config.toml
num_hidden_layers = 15
norm_place = "pre"
attn_scale = 0.177
init_std_qkv = 0.0417
init_std_o = 0.059
init_std_up = 0.0417
init_std_down = 0.0
beta1 = 0.9
lr_head = 0.00528
max_grad_norm = 1.0
decay_shape = "linear"
train_tokens = 150100000
MLP neurons of a small language model. Each row is named by its layer, matrix (gate and up: input weights; down: output weights) and neuron, and shows model dimensions 48-143. Each number is 500 + 25 x the weight over its row's rms, rounded and kept within 0 to 999. Numbers have three digits each. A neuron's up and down rows have the sign that makes its largest values positive.
After each neuron's rows, "fires after" lists the tokens most often just before its 100 highest values on Wikipedia text that the model never trained on; "fires in" lists the words (lower case) most often at its 100 highest values on Wikipedia text that the model never trained on. A number after a token or word is its count.

L2.gate508:495515453469467517549519524497530469474489533521526550516480488455522499504462501459532472489509486499499466502469482526488474481498512493483478496517531471472488544480488507510506519490431509487525505544506476513478469552489525510545485542474513477530487518512497537514526508482496530488
L2.up508:508494484501472480498469516458497494497515499533496472440478504549504482516488476494477539537513494468460495494466454509576461473493462522533510515475474524499485491506464508487474484499552457519520486521502511491472501447492500513504498477508512466475494530492500503537489478513552463546
L2.down508:555493506584492479530501483493486511529475504477493489523462498466505478500507511493535493489504497517512517499490501511451507533470455537500496471512536503518506473546531487511502515466479465496495514466494466537488472500503487489509499524472431480491521472550542494454454535497492539513
fires after: " s" 68, " m" 9, "is" 6, "m" 5, "ec" 5
fires in: "same" 18, "son" 13, "more" 9, "song" 8, "some" 7

L8.gate485:519469504519510513517484470519495527480504522464472513515507531497471506483511480492522492501486507498557507502524483542491503451514570491522524467448505531429497480544493481511501465485491517482479486510444507466553501519532483463537568484485470481536543495485502459531466464555496490477
L8.up485:510454511511485499450530476489513524529493525453468514516473518544536514500519475492531513520505525502477472484556472478465508520528488537470472508507499478541494543512523465474502516523485528487490511533512544503528491519520529539491473477480511518562508505481525544496451491518495521509
L8.down485:492490501569503506526528523506504518521484507494554427524526491458474476481450470523500469554448475557487472449517517497531501533490487459505529565549478515502490515535509495482497495492511517488471493513507490490466498521512442488471509463498521514470467455508504484481512472480497477524
fires after: " the" 26, "al" 15, " The" 10, "oc" 7, " A" 5, "ab" 4
fires in: "there" 34, "area" 5, "bangalore" 4, "therefore" 4, "baby" 4

L2.gate116:493517495481514519507503477481509506507497476517520517550481537503531483542463510509517484524478502518480515456488491438485470486500486461516468529508489550530486478530473466502552494517536500506503499478533449505496498498446493470464501490510499457553535541498564492485467479475487518482
L2.up116:504521527515522509507423527506464506470465442482518497523545479539485486476526471463503464469485501488494516493517518485481503502509478499503511479483529507527481502505509484515501538493541520499476544513502450458556466521477482508501472565471504519527513521527500506527507475485542495466
L2.down116:500486460549527470445505501524533489533511490491519459455502463487515492481478538513494513503477520557496479481512521508512557497515502517491481535523533527511521514461491509496497473531495512540497512515513466488509494491547484450544503452477545444501491473519502491482502535527508504489
fires after: " W" 38, "h" 16, "ond" 8, " h" 8, "ir" 5
fires in: "world" 40, "white" 13, "london" 8

L2.gate115:495504534529467488494523527513540461546529523543504516476492571495535502523505509523481482509461518543515507506457455485518522510552508482508473497495505495498531476456476507504519476498484490491481510492533545493495563503499517477494532474460442441458523480513482499540495511497502463496
L2.up115:512491519510469497454490540472471477465521530495494511514516491504479482493493508538506491527475475512439519474522485504502519543491548515497491466486509520533507492508511534504539494505524461536461497508532509517468509534541539485486555532513494535472508500453479514482508499549541495473
L2.down115:535519492504504465482504453453510510505531523491534511501493491490521494503513518509489509529541515530431496508557491519499502490495504494495553502483530528490479525500509547520485517519457472486523553497519502483515500515494500475501464516515504510506512490467469460461482483463453468451
fires after: "ed" 30, " in" 22, "uring" 14, "ss" 5, "ased" 5, "hed" 5
fires in: "in" 41, "the" 19, "a" 10

L5.gate376:528494527490540489546497516472517451535558517495523486473471500509488513498520503537522465565492498524496480524532484497505470489526559526507474500524455493518454499508527520505451501493481520530506489565533504506495546511474477513543502545499468510534513489556496536509466453503492491476
L5.up376:465495511540495498524506469451478489485506495464496474499506531509506500504465536510536542528512527505497513470514530540515495463516473477517490516549446464460501509538493522510469497522490505503462528503523481475476525526509493515458510520513490508508496524524469511510538496486475506524
L5.down376:530488501468515478483533483498505542516474508493516489538493525475456500504496475517493519479475517491532516481522466503458494493463513491482483496468505498457481485565503508570479492477505542475510503466450490530490538488497489513466487459496540479505456519469522505522496454525492477459
fires after: " w" 27, " to" 15, "ould" 11, " W" 10, " he" 5, "W" 4
fires in: "when" 32, "had" 22, "have" 20, "where" 5, "has" 4

L9.gate432:512486465513523517509532521478487488499500529456501464531444463489467478518481430525474448531507501498520467462537544508515522498511480497516500532516526494514464480501528500493463491481544481516523550480479497483491495482551494551523497504508497521512503504472512503507507484545517479520
L9.up432:518502505448494498528514510511483454516536531530502511500529460489522502508539500457524527526497499496520550545568492535496493492502504527535479512479489527506502559512496484469500482453504492540534514566486481506474479487470504496492496491460508495490541472481487473457477499499533503481
L9.down432:499546490462503507523427517526498542480510511475531494539493517488525512509530471505496535529485535488510514453478505504451460538503495489468481540490485477469469509528514457506508476516507491494487528514501485489530536530509452508530534469534490515504448520483510511479526529516511503452
fires after: " as" 18, "," 11, "s" 8, "ed" 8, "es" 6
fires in: "a" 55, "of" 10

L3.gate72:490520487533491501508488474518512557526485480477461544512484502501541519522520504517522497510494449462469494486544522491516453496501483481501490455531510512435533480525503551511504496450480487454496505479496477534515485496525461477511504471491489466501493505495510466507521531538482464529
L3.up72:582512495494496487525462518492513530505498489493490491480492466505531464490517491498515461486513476561489467515495484537512483480486439509500465460519491509498538487486495512496497491496471536512501521453488523456500531454529487477474510500499474478538454488472503505511533457489507497481
L3.down72:539553478503502490474500509511481493513539517520499537502494518503534532526478530499490494493498522509498506507511461509555515504464499529516479527520526513536487458460466496534512464458509457489553496480478535496555532532515547530520513465521447504498486494490472488490511507468479456516
fires after: " E" 33, "u" 21, "c" 13, "er" 7, " A" 5, "r" 4
fires in: "european" 16, "eurovision" 12, "europe" 10, "wisconsin" 8, "eurobasket" 4

L6.gate368:494553508514505451530480498451508478470474486482494533531448502476519493469503491469489513508502545485507488516461502472464474490500531498492495487537532537529476496494539516487492502439507514511515503491496490470516513506476523512510502490512493482540511522506473486508483461506474475469
L6.up368:503509513516500513530464507521465496491480478491521487555508481469519544529543505507545477547504517525526483507506497462517516500487524477526522487475516525502514495482496516539501504457522508483476527487499486484501471488493530496500512479489507500488510557476481502470530502466531476508
L6.down368:522517527500460481496476506494507484567525463478520529497476485480484489488517521483486466461484487509543538531533550544474502508511451530487576512491528547506468497477447484514523486546533483503523474509504547533518524478531529468519522512512514501502467542498486505507481507514534490469
fires after: " le" 29, "n" 13, " Le" 12, "urn" 9, " st" 6
fires in: "league" 22, "known" 13, "returned" 8, "lead" 5, "leading" 4

L6.gate191:465511521509475513512500475500511480493534485485508539524500507468467541525497460507456499551485503499505532510493529496504518560512476512493526507486478540530484523477471491506503497491508466499509509524507521534496482496493452524503467514496507495526492507473447524505509504445505475498
L6.up191:512476501490484497512478513483453467483458474525526488501479501464546517518457529503503510511528475524462488508457513544563520517473481459526508510464514470532497550483515522522502516476503506528486565484522445549465478516489502476481516514487492500506515499496501482507481482531490508492
L6.down191:486497489504466481513522508498474509514525522477466537468500511481519467473498522508491551468464523474509455507488484563520502479462473450531476541501507506465513451465523479537480470488476526506497476491499473502505488524511490534511494528479510467492483522513503455519497493484526513514
fires after: "r" 26, " with" 13, " al" 13, "a" 6
fires in: "through" 23, "and" 17, "within" 13, "along" 10, "around" 5, "outside" 5

L2.gate286:527472476475486520470513476466550502531516490476507496543517463500535482508486522497552514480503512461473531481526476483460566486508506550532485498489508508523508461530534465478535480498546503510475526488523527528458529519454503531466479548504484451560488485541476518510488493492519462503
L2.up286:563470516525478515480518478462475536509484472517514485528471503487514521536502479493520479491502477483526573497547487497515517501511531457478558514490472562512489502499523482537533487528510465462510455472533518512517495508506504450463516514530424496518491467464533519502519480484508483491
L2.down286:457521514494471528475475493536489492519503489500504484536502490475512528490475468540524578523472472517493479517541541497499497462502512534515489527505507526520513486492457458466491486480455492503500495509472489550494517496503461502472492505503513503516539479534490513518540494470462520495
fires after: "op" 28, "it" 14, "et" 12, "t" 10, " it" 4, "," 4
fires in: "which" 26, "people" 26, "committee" 9, "sometimes" 5, "committees" 4, "andretti" 4

L5.gate171:505473501491500528477471469510460499522504484565485503476466512502506517501534422474521455506508464480494501497486492474510481504523517490459518467497489489562476530496494447460462498453495492531547501491517516474503487493496512517482492508505503500526513465508497502536492529515479566519
L5.up171:502510457480504507506517514499492499503533515518495507469446517443517507488481458513479532460483505505529511510503425461504507473466478491503453472501477472488475546466483477531472502521510493490534495534470522487541515553527491488527498464519502500535523481519487484504506503524543491553
L5.down171:465511485444504528485519482494534460519506517522470526522524501535512559529492502537566513486496505494484495519478543467497505535508509453483492492487533481479507500481454507478486499458474513476585485516507499517495537486507488506481487487489506463501521473537490488521468514540533489491
fires after: "." 23, "u" 11, "d" 10, "ess" 10, "H" 9, "ad" 6
fires in: "he" 35, "professional" 8, "production" 7, "addition" 6, "traditional" 5

L10.gate494:502502496523462485481506486507510474512501526493455524483486499556459504531517529533503489511485465520528475513508480482497453496535497505537508557503496529502485477529507532449512485459483498455481483521515499457502465488514545450467520539493494497546556491533521452499435503508535497513
L10.up494:519464533508488491475464492511464484523477548503515503512466516500524469505526503516472554438476487493536454508529500515456478475513495489495487491528481469503508491492510530520484508483460491520500527512532442503497512466512513519536482484476491488503460564489525481552504527471527505496
L10.down494:477496489510492515475482486496543483482466483467513471491528522500486498515495490500515505469490502444524457481468502412511532490509498477495513486468536481493527503445514527489524520501536508461493487496498479489546519457535516442452468492513511523450496499477493527473499476504512491505
fires after: "ed" 17, "b" 13, "r" 10, "f" 8, " B" 6, " on" 6
fires in: "by" 38, "billboard" 7, "professional" 6, "the" 6, "with" 5

L2.gate184:513487488490480503510524468507485508536463508499507474497541490481486552511506492464487533515493526513506523460526492497477464434544506451498521499516522524522467509523481515489487515484505485477520484487467499446501497551468498470508495464464513485485512486483513493504468489502503478506
L2.up184:442509515483480501542535491518490476549499462459484557497496490504454529497473469501422511492527520492487513521506494520514558508500481521475480493477523501498497502504451442461489526473514497504527516507465517497534519480467487503496511536472456523520476502521468518497541478520487521488
L2.down184:475516465499530498489497509467526504480503482488509499541502532514532511491555489510452485504519565495500530496481488486449528470508533500506540512487509514487456510477553513526539471489503510527525475452515499479492452485504515510459513546531475486486513465491518492487503532484529540479
fires after: "if" 33, "om" 14, "a" 11, "re" 9, " are" 7, "h" 7
fires in: "life" 19, "thomas" 11, "because" 11, "wife" 10, "areas" 6, "status" 5

L3.gate48:515487548457502479460548522483546489480483492464500495546485542473516512488518473490441466500486467517501495481537499481531475472537481505474532506473526529477506526482467477512516514512497483475485449515526491525482519528455520539506525512459449464491492502464470530498498510505509513492
L3.up48:492453496506521473474489492483507507491531525539524493476514444505509482514536490545488512529496516490501518490504513505513470462441464533545527506506544502465475485497520476532527464475491493527462502520537533520487528512540485498539508499488467558487508480539512475527506478493485556464
L3.down48:505525482466471516523514486532518529526511528495507502502519476558484497515466485519506462478538534520493504502479475501468495504515537461474502521507494513484500539553493510484478561487498504520446476476470477483517507487502495544439508492484489526491489523477538489544481526498473471486
fires after: "ed" 30, " as" 11, "s" 9, "es" 8, " is" 8, " was" 6
fires in: "to" 51, "well" 9

L5.gate44:503502518475515473480483507508510509519471503540485485513519536511485499461468574498502522500469543484489487478520482532490502477519494489523532535456552467477561514479481514509500488501489493495519481506540464486531477504484522506517500510479480475499486481506507454455497527458505485479
L5.up44:475498478484490525465459553498499503504508501452511523489504460516508508514522469455536539522474540468557491512479535482503515480472493478474500502553462503516501503525519540498503521572445458489507500507518494490451475473540482504514502514481507534496432539496491525460533477524496532496
L5.down44:515509532507489521487513554520514516513499518555500475498483531490547515491474529482495478538497513487504511504504502494504489501529468540502511567538495481483525488447458479466507506454532496553444500476471531496496462526464544492491462478529473492517509458431508496524485501505428523496
fires after: " the" 27, " The" 19, "ag" 13, "in" 8, "uc" 7, "ad" 6
fires in: "they" 47, "manager" 9, "winner" 4, "producer" 4

L2.gate496:498502525545516460498489494462505500457523492521507486520441505503518478539485495462485528475476470519497517507475501507468545495528503465503517505503542480503480450524516443498506499489505507547499465498520501488478516443459496513528439485500502452493487510458522477476488514485500473448
L2.up496:480488524512470505493510519455522519486501500501477480524490534486469555496490495494469499489513431488502526523528524518493542485496551476500501518459506504480500468537516474500499517468515507526501502492471529502504483469493496489512490494518452540520525503518540486461475490498465483473
L2.down496:423502527502537487506473502516512520474537478474510553518527497521499525509529470451528525476482471496464493547507505458506516539462485514530460521466511449484477520520484509478505499496503554487539470478463474475515552503487524466505515542439558550478478481519478537550491517516484523525
fires after: " ch" 27, "an" 24, "ear" 8, "it" 7, "amp" 6
fires in: "japanese" 24, "change" 8, "changes" 8, "appeared" 8, "campaign" 6, "offices" 5

L7.gate27:505443488534522486500510473456471509533469513503504506497471506495484510454528477514501479523526515497505480520488519482549504458517520515503501486526498518532532556545495485536450490483517489480518509489490469536519512537490492523496493515522472524491509509457450505503443495463505485498
L7.up27:501518536507539478482512533505524454476455478490569532500460541547530527456471458465499525522494522492496512501493509520547504491527540537474531441480503456519472503495528510515457505492475496493489511506495468522532510526500480473555496503495489516525492514470502513508511492493505508517
L7.down27:511516514503515460502461503484507475499453480493498475546499471459487545454489528532495460495498420496521492469565481492480463483488542505504491493514470505529529535537507493487508475518551519511495521455546473509434440494475503521511454480520502480518483484504499475491545477491486487513
fires after: " m" 29, " a" 23, " to" 12, " A" 11, " l" 4
fires in: "made" 26, "took" 12, "access" 7, "make" 5, "lost" 4, "according" 4

L3.gate161:482495469470500461453516482504478507478476522493482495543507480488465500494479502468498504520453533479472534527479506525510502497475471505509512493515501515472480475470522505530505494528515516560515540497523495444514490553559492500542454510473468503479483463516454483508506511526517507489
L3.up161:524492446502466502496513524482486489482469495505527530557492555526526511485461498484516497516517514457534522540513480487480534494493515522456514503506475492528454482532501528462507454525472519497483493506483486486488473507493515524492494531500491500458463520502496538465569511494487499477
L3.down161:491517535506520543514505531506487529448516477507510504508485503494500470515530517489506508492517510457441556507489479493475462479553542490470522551495495472477490501438523520529503504515519479452480488490506465502441494498495528494469440467520455489539493524520502482493489476497500521475
fires after: " The" 19, " the" 18, "ent" 15, "y" 8, "em" 6
fires in: "they" 38, "entered" 10, "buyer" 4, "lieutenant" 4

L9.gate210:502516524489563485488520483477522534492499503466522488461467483468521505514520514439488503473489473546497505528505481499470460486488524510504495489491447537481499505474528503483485530511425519498465502474514472466495470469496517469474517524494498496520487505521519490502490577466552489471
L9.up210:487449554495487522518529478517527493492487487497504546468462472504511478487518513561533552461507535561485487510471492479506485503496464519549497499485498486517520482517504470507481463504510474467456556509542508477543469506519488501540477468493508483542491520492439488510457449442490500484
L9.down210:514472531486535491532471523573509495505520497505541536498459483481511506515478522490462552506481479502491497484543498498524487494506494472490501516482513522505507504515497510485535458495527545478532523481504489485560456504486475492547544496487474539525539474523550510524487498535496472537
fires after: " Jan" 35, "eb" 26, "il" 5, "ul" 5, "f" 4
fires in: "january" 35, "february" 26

L3.gate182:524508491524501475523488492491511519506513472531514445510458491512471520494445538494517491534507532515508498456494527507508500459512479528500543489514465498525476458444489468536475507484539452526508508510471499508495528489500509503517505521562450492515508489489534515475486480487489503493
L3.up182:534495523558508486484471544501458455514510489552512488474488508503511512526493497539507514516533528486534462487551531489522496518488467437517520477506495472516456495511526479491481507533499488499542537468464476473479527519473497508483492484598504511543520510527494501472480504462520491519
L3.down182:503472524459540538518484523490498525484472495473488481501485538513497529524474512498543520470458512534515513516507503529479480497503503473520486442451491498544495491523529533514502477535532513502509496468539444536521495482484555521550553475503517493518505531504499498482517496465573465524
fires after: "r" 27, " Y" 10, "e" 8, "O" 6, "w" 5, "l" 5
fires in: "through" 25, "year" 10, "with" 8, "however" 8, "overview" 4

L5.gate366:491505493499506516452487491530480519485505523480505502509523487492491561482520511475500505489496530503527516474457519491460571527502496446490505482490532482469503494498485473454509518524489507517516470514462514483503471491490499505515499492497525475547483520484525522502534498490529464546
L5.up366:504512529480501464525469523520510473533511510489504472491509512486524550485513462496535504509525447461517531516471494490519523441513519515501526513503459459526521461488500502476515519503492491529517465505507492450511474511493505507536474551527521505486491501468487503523502488496463499474
L5.down366:484489533474505448486537452543500499488512480494532473483538515515528525497515486532557506523505509505474465494498478509505491506494474521532503494494490537495504467475491532525559501504557536525526509503503491479491488529527521482514490516478471494544520481498522507494535520556471519481
fires after: " t" 15, "n" 13, "art" 12, " st" 8, " part" 6, "ount" 6
fires in: "party" 18, "team" 14, "government" 13, "state" 7, "union" 5, "criticism" 5

L5.gate147:516444528495503463510507525518515497451489512501469548465508510560504507469460442523486500526499494497532454532474526512531536501473543497472463485513498492484501484504459533508480489478508497471503505492454495467502449510493462472467539512493489521487514511470440497508545463496566487526
L5.up147:509442444512498512437507528493523515509497517490499477489518491496503512523493458457512501539509551541536499511527496472509486501516492501507487553532503546481472507503505484511508515492476476443516526491562513518491478477544507481475512506477499496514509507489475517460497481485502476467
L5.down147:523508463512560467491501485518489490480499509471514518446498431482481485502536521522477466525454485489512496533476493490522500527537498519550554516486547445501516511444518470529480523519495488497492481483483529453506477517510555502427465497507513458494544501553522513509510494516489460495
fires after: "ent" 13, " E" 9, "her" 8, " W" 8, "w" 7, "he" 7
fires in: "west" 14, "east" 11, "northeast" 11, "northern" 9, "central" 8

L10.gate8:531522492461489498489502522530499528486489527513496528522533490491511446489494467511495508516502498489487511484462535493443496501484497520491503492480538472504476511512497474520435528447531502521510517537560507485514523476512524536461518484453538504513525483460521514513500496492521438474
L10.up8:497492522468530467493543527514511497537493502514469485480555416497545461515464480506504475483464510512513498496482487450493541492503515471493479543505486476538485534447499472513539490484497488514548529519528525498559533491494464517501494531448531509471498486500494479481524503465496520475
L10.down8:485475549544471445489509462534538517470478532448533504490515519517492478519533468469482539465474519491485532491530504493444450490463493511499510536516491508529541480467484471514511496523466498548482489496469520467507486505505499508525484488484544510500516482495532490471490511480486482525
fires after: " A" 18, "es" 18, " was" 9, " as" 8, " the" 6
fires in: "a" 20, "american" 18, "japanese" 14, "first" 9, "chinese" 4

L2.gate72:479473516505520475526466499509549489524444538457512505474470503491489533484496498464516514507513493480515490513477510500514521489520503511470509472452439505497429469496493478474527512489549506487489484471512485498530524472461515495511508508504513522547518510486505526522487537430519436501
L2.up72:506548516512536490536495473542517518520475493450513507465537524470529501482526526481487546506454467518489440508480486495522538525474519534436482502494462515486481436484551486485506477517549498495495473518505534507517479523472493518497491503482506539504479518478559494493530512479471449501
L2.down72:530499559484515524490516499497538458487481555481509507516501485523505520501485482480521535521498493515523490462533483515507509497519500503508483508482532469492461509492485520479523513500512494445529488513468499510504526528470487498480481510529489528510494552522525545559478488518493461548
fires after: " f" 47, " F" 11, " P" 9, " Ch" 5, "x" 4, "ubl" 4
fires in: "foundation" 12, "founded" 11, "found" 11, "pantai" 7, "focused" 5, "chicago" 5

L6.gate202:498491475500487490529458490495536520503478521494507544500490503517482490489438491557501485524511520527514470439530469440513518502503497450492537458501472523470536434477522538525485478519499514501513504467514493483490491470538451471525526488446443516492506496491488478491519516505526520513
L6.up202:526464511489536469497534513489539485507545520504519529517511457478486480499505479504482490517486488532504532493479486520497495509506473503529480499525472511514492501498461477521541504535511536471480511480526503519473532512524516536499497500466554512464552492495471485522521558514546491494
L6.down202:488434484504457524462512490508470536508509501509491486518456528525529463496519507515459501508511492506514525524527465516457495529504510526525491538452465475498492483517497509499489512418481510522505496475520490526518487499470538471482472517533477495521474501487473564485500501481460510477
fires after: "y" 25, "s" 22, "ies" 8, "ts" 7, "es" 7
fires in: "of" 49, "system" 14, "in" 11, "from" 4

L3.gate211:487531519510464520493490522493500471528509558497518488501486456509495475495521478524475470532514521517479515490503524531538477462475462520523507476497470520547484508507510513439468556491473525552488507527526490490496501508496500529508489490477480533549498533498439557484457497550493482470
L3.up211:523490469497463537503528529477525513466533514506505508480516513536507499484495510514495502504498550517484480485504508544476514537470444538521476499533489519528505510512506498487502458487480514503528477488493507492464505511496538533525480494503498505499469503509530528524488484528510470459
L3.down211:484496495504513524491511532494464503506524474490548533495490491470514504513502501478498499506515466472432490541502498542498449472488520480502510474480527523472488458453489509519470533512511495487462460542464474501554473501506499487514526473488449491545547465478487479510487525482459491486
fires after: " as" 75, "s" 7, " of" 4
fires in: "a" 53, "the" 10, "of" 7, "its" 7, "an" 5, "it" 5

L7.gate205:458472503482486526519520508520489507482561475512538477457497532497490530457505501495541468477517537465499477517476510502475470497519497496509538513485502474462471512470517496504462534502505467487463509502480524481494461471467498497524494503457466495524512497556552531487479508478441509516
L7.up205:485491468488511531525529491529465538486519514522463472486498516533509509500552488497470464528497565488509490537531479485502518486462482489506509525472527507472476492457515575492505461520480480512491468511498472494491525494456507504523507522535453500507513558453498520479503470516487482501
L7.down205:476493517483478521472528491460499496425545503503497498495528465511525491506508533527500524470509524480461506486497474506526535524510491454510508518492485497515509476474476500552507519471489491492504458529473507512499460503519504472464457487489506501499494508407462450555527540484497502533
fires after: " the" 30, " The" 19, "f" 14, " e" 9
fires in: "they" 50, "early" 5

L5.gate497:484482435446491459496533517515527477502483501510516527529530521483520522511484504485503495534498495486539510485530488497500495503479536515515533555516500487498475466474513505496554502504489458483502490522492524515506508490454523469511519510518469492501557494515505492480522532522526509513
L5.up497:435486506532505542488547478457476528482461552494461525521488544502482497472449513517504478501496520496523520516492504494511485521486531526468493472478513474488557485484486495513484549516515539510504497509532472496463545492490517508532492514510509515482476509486495504488509524460528545516
L5.down497:485476509498470480517507543482493504510515491522501494526506473526506450505496489488510470519486465484536522460529459524512453489481472517485520540483460500504500508535477532506486490519530480519499470471532521511493523473476498522465441505496551470533492505490484519487455473535498481490
fires after: " s" 22, "id" 16, "b" 15, "ing" 9, "in" 8, " sc" 4
fires in: "candidate" 15, "song" 12, "album" 12, "singles" 10, "minutes" 7, "songs" 5

L5.gate88:521529466538517511511519458509515483494506457492526497488530534471510539444488481505455492514508505495504513491508523534484501484474455469534489493498480534518505544483530515522496522538466493492499485493488529484500511536454507487530506530496516458487530473522488528509508458477505491475
L5.up88:496485496486495528483506511542450470478521512547459504474487475437510502493462450457525483480517539496495478503480468505494441451495511510478491476492546502490504507499504517469480481479538542485475529474496463504523532491528498512520498476505467505546499553529508552500499501488498485498
L5.down88:472469496499561477480516487491507489503488501553511507511528497508462504491522543501473479473491488489476529473528487497502505525514461552517482523524475518516544484464471517523487487469500471498469502496496529494457529505498542457536522560469474514504493536519494488518511498528526544484
fires after: " A" 41, " The" 13, "A" 8, "ct" 7, " the" 6
fires in: "after" 24, "they" 20, "award" 8, "actress" 6, "april" 6

L3.gate3:530476526461454514493533455451478526500476540521488511541508490503551519516482524473480548517497481545478498492497489480503485505528427493494513502457495511511510549495490546499522494463461499505481478496494512483480511548546501523500489489485489509460475454512475485524489461516513486527
L3.up3:491505489499464483534473504510549522493514517522495536556525513491531520487494460481494481515494525497501495496505508517503508536531478517486490499475523476470505485477511494557484525466486501461539437514513464494431521501500506489504509513506518447488499502517537488493502500504496492524
L3.down3:479531470527530521493458461553512493530503507461539532542479483461450477494491497547513501531523492490493557473495521520473487475492519503502442498490538472496485473521509480496519468529522465521510496513515467528494521464472490507521506486545483466524547490506479462488506479506524514508
fires after: " d" 25, " at" 15, "on" 6, "t" 5, "ign" 5, "ist" 5
fires in: "of" 25, "during" 21, "the" 19, "died" 6, "signed" 5, "succeeded" 4

L2.gate374:496515472507495487514476491482512504519506470486519483456454479503482473468499494520514502540515485481507497515503532527425511548514531470478505474475518518506487461458498482510508501505473515487503460545508502466501479504523529480544511503487540516527471507505522494518441477553495480518
L2.up374:466467484500544495496451493481521523510467493507512489482544495514499445518523506484470498513481500490483453497498487509510462506529459556503513469457493513471508474506499504474498504489488475521511478530493486481462489496527465521473505531502502498540539507484488519509500479543492519513
L2.down374:459470491493525540528525521497495537538507474498503488469487532478525472498497487505518504547582515469459516494526510563501494467515498484484504509479469512536508504496485488485489506498468481459535465504511491494572529468498558511502464524482490493504458448483507522488495518494490450514
fires after: "." 54, " Th" 21, "h" 9, "t" 4, ")." 4
fires in: "this" 30, "after" 9, "as" 5, "at" 4, "his" 4, "a" 4

L7.gate463:490531469499472526451487475546512499536504539490520555494501497509492556482486473481502494497490470479486466511505497535504506504492459450496468477498431516494462548480443496492492512465490539539503504489494482494487465527509512530471502512477477507546508485526532506501499516574469499507
L7.up463:492469449485493488530498481516505491502450526489527541496486461481531527550528470526525520449477454467499503534463485511469493486478480478470470476526535508500483490495489512538474510429494503462554510515502557479481531542516494536503481483481461498512511519512473522493482488483482523509
L7.down463:490498503480513491450460518514509467513433498497482513502473423472486514500503484532466517450504495493487495526460476495484503510473479471543543546498477537487465541507511501462510504523508494526500512459493482552487476477480495484470496444519464494515505532498511537499481475525491524537
fires after: "." 38, "," 15, "H" 6, " the" 4, " and" 4
fires in: "he" 67, "headquarters" 7

L2.gate49:487527506501505478474504487501550503514499516533511524483437519490544519498518500505512501468526488507467455496515479521497514513514492496445477497469494543513477481491480502510533467569504536478486493486487460500474584542521510520502505501505469487485488495522531493475470532489480499493
L2.up49:513499490459463462488500502479500511500558505480475546505509536521495554493528475501464453518485526487516488528488480470509509487531471521518499517517466509474520499491553510494528512528504508513500472493493501488535480534463498491502516485467488533500504465456492465456503499448503500499
L2.down49:526555545539472512467502509513520499517507569510548511494484508515513516519487486534446500470479497500475486534475531468482530483512441486512527543533478512492527516445525444486480500526457531509493461477501494487529542496459466498494474474505464516489513481519560522510547473497456516511
fires after: "b" 37, " b" 22, " d" 10, " B" 5, "B" 4
fires in: "born" 56, "died" 8, "dated" 4

L2.gate423:460503503463513537515471519468485506489490482472520504537494515518553452515520510514480466536484477541547540516500536536541463527462487505499466440456523516526502503478457498543507508548480474480460504520476454491502450527491489470529504518487482496492543476517476538518516477511502495514
L2.up423:477547509480499513520466510475496502503492484497492543503497472511449500514476506532497481487508542540498529504470552441448479479503501500464465474488524508462511499541500489471504531471530557495459465490497524464499493509554496502489491531454487524484512501520503465490489490488475483513
L2.down423:482488471520531498487486561471483519507519540516512493514525502548524507516475521511534495464475506501509531516482516504501490554519434517504477473498505453493520464499480534537475498523498543494476438528484517502463464479477473475494489527523495489539499535476483498522481513499492513487
fires after: "oc" 29, " s" 12, "em" 11, "es" 8, "ob" 7, " S" 6
fires in: "local" 21, "female" 9, "social" 7, "global" 6, "results" 5, "several" 5

L5.gate362:494504474490501516539442483523500499486527510502501516514506517527482468530496541514521477463479486516512528493515520521516540504483528464490482491488461513524452468505538533445521506510482522535502466465496527540513488510498452532496474523530481476495494481492532496452495508530514536461
L5.up362:553517512434477509506498480506540499503535532541474501489501496465474453489486476511496506479488486492506472492506471485479483492506461517505531537471521491512525533483495474498528508546503495514512499504479471469466532462489480522496540560482496534490482522495493478498524488450446480482
L5.down362:515448491521501504497491570474480480528497514484488504511486485496477505514485530521486490489486498517507532524520462478487492580504509525518501487493511523495482477512463476494498484484482466485512524525592495496481525486512496528499443485492503503473500465512500484510524496509535531486
fires after: "i" 13, "ation" 9, "s" 9, "ment" 7, "es" 7, "l" 5
fires in: "of" 60, "various" 5, "flow" 4, "previously" 4

L10.gate465:532540483444475492513537442534489516480517471519536491464527508477550502493498481517499522495531492493495472484514536514539542513492542502518517506434520552478514499469493445492481485493499499500476531558512479497511471532498502507460492508498484525515499493457505464494507514456569494537
L10.up465:452535520478463496500456500532463510486535486507501459496536492460515511522496480574447543498520446488494503473533476521501484488488515487524491488523490454477461520485512478519490513502474502464502506507507435476523512487516495497491543494452486488492487527461521465487467499479503537495
L10.down465:554507543500486522517486527488466515511506507478527483501495510509479515530498522488493525493449508490507478533523519455517502451461475499565507514485490494499469478477454466459494503524527506526507485483558474481491505490514455528539491498487535479472515509467488502542528525529443514499
fires after: " w" 29, " c" 27, " m" 17, "ol" 6, " sh" 4
fires in: "would" 26, "can" 18, "may" 7, "could" 7, "must" 5, "should" 4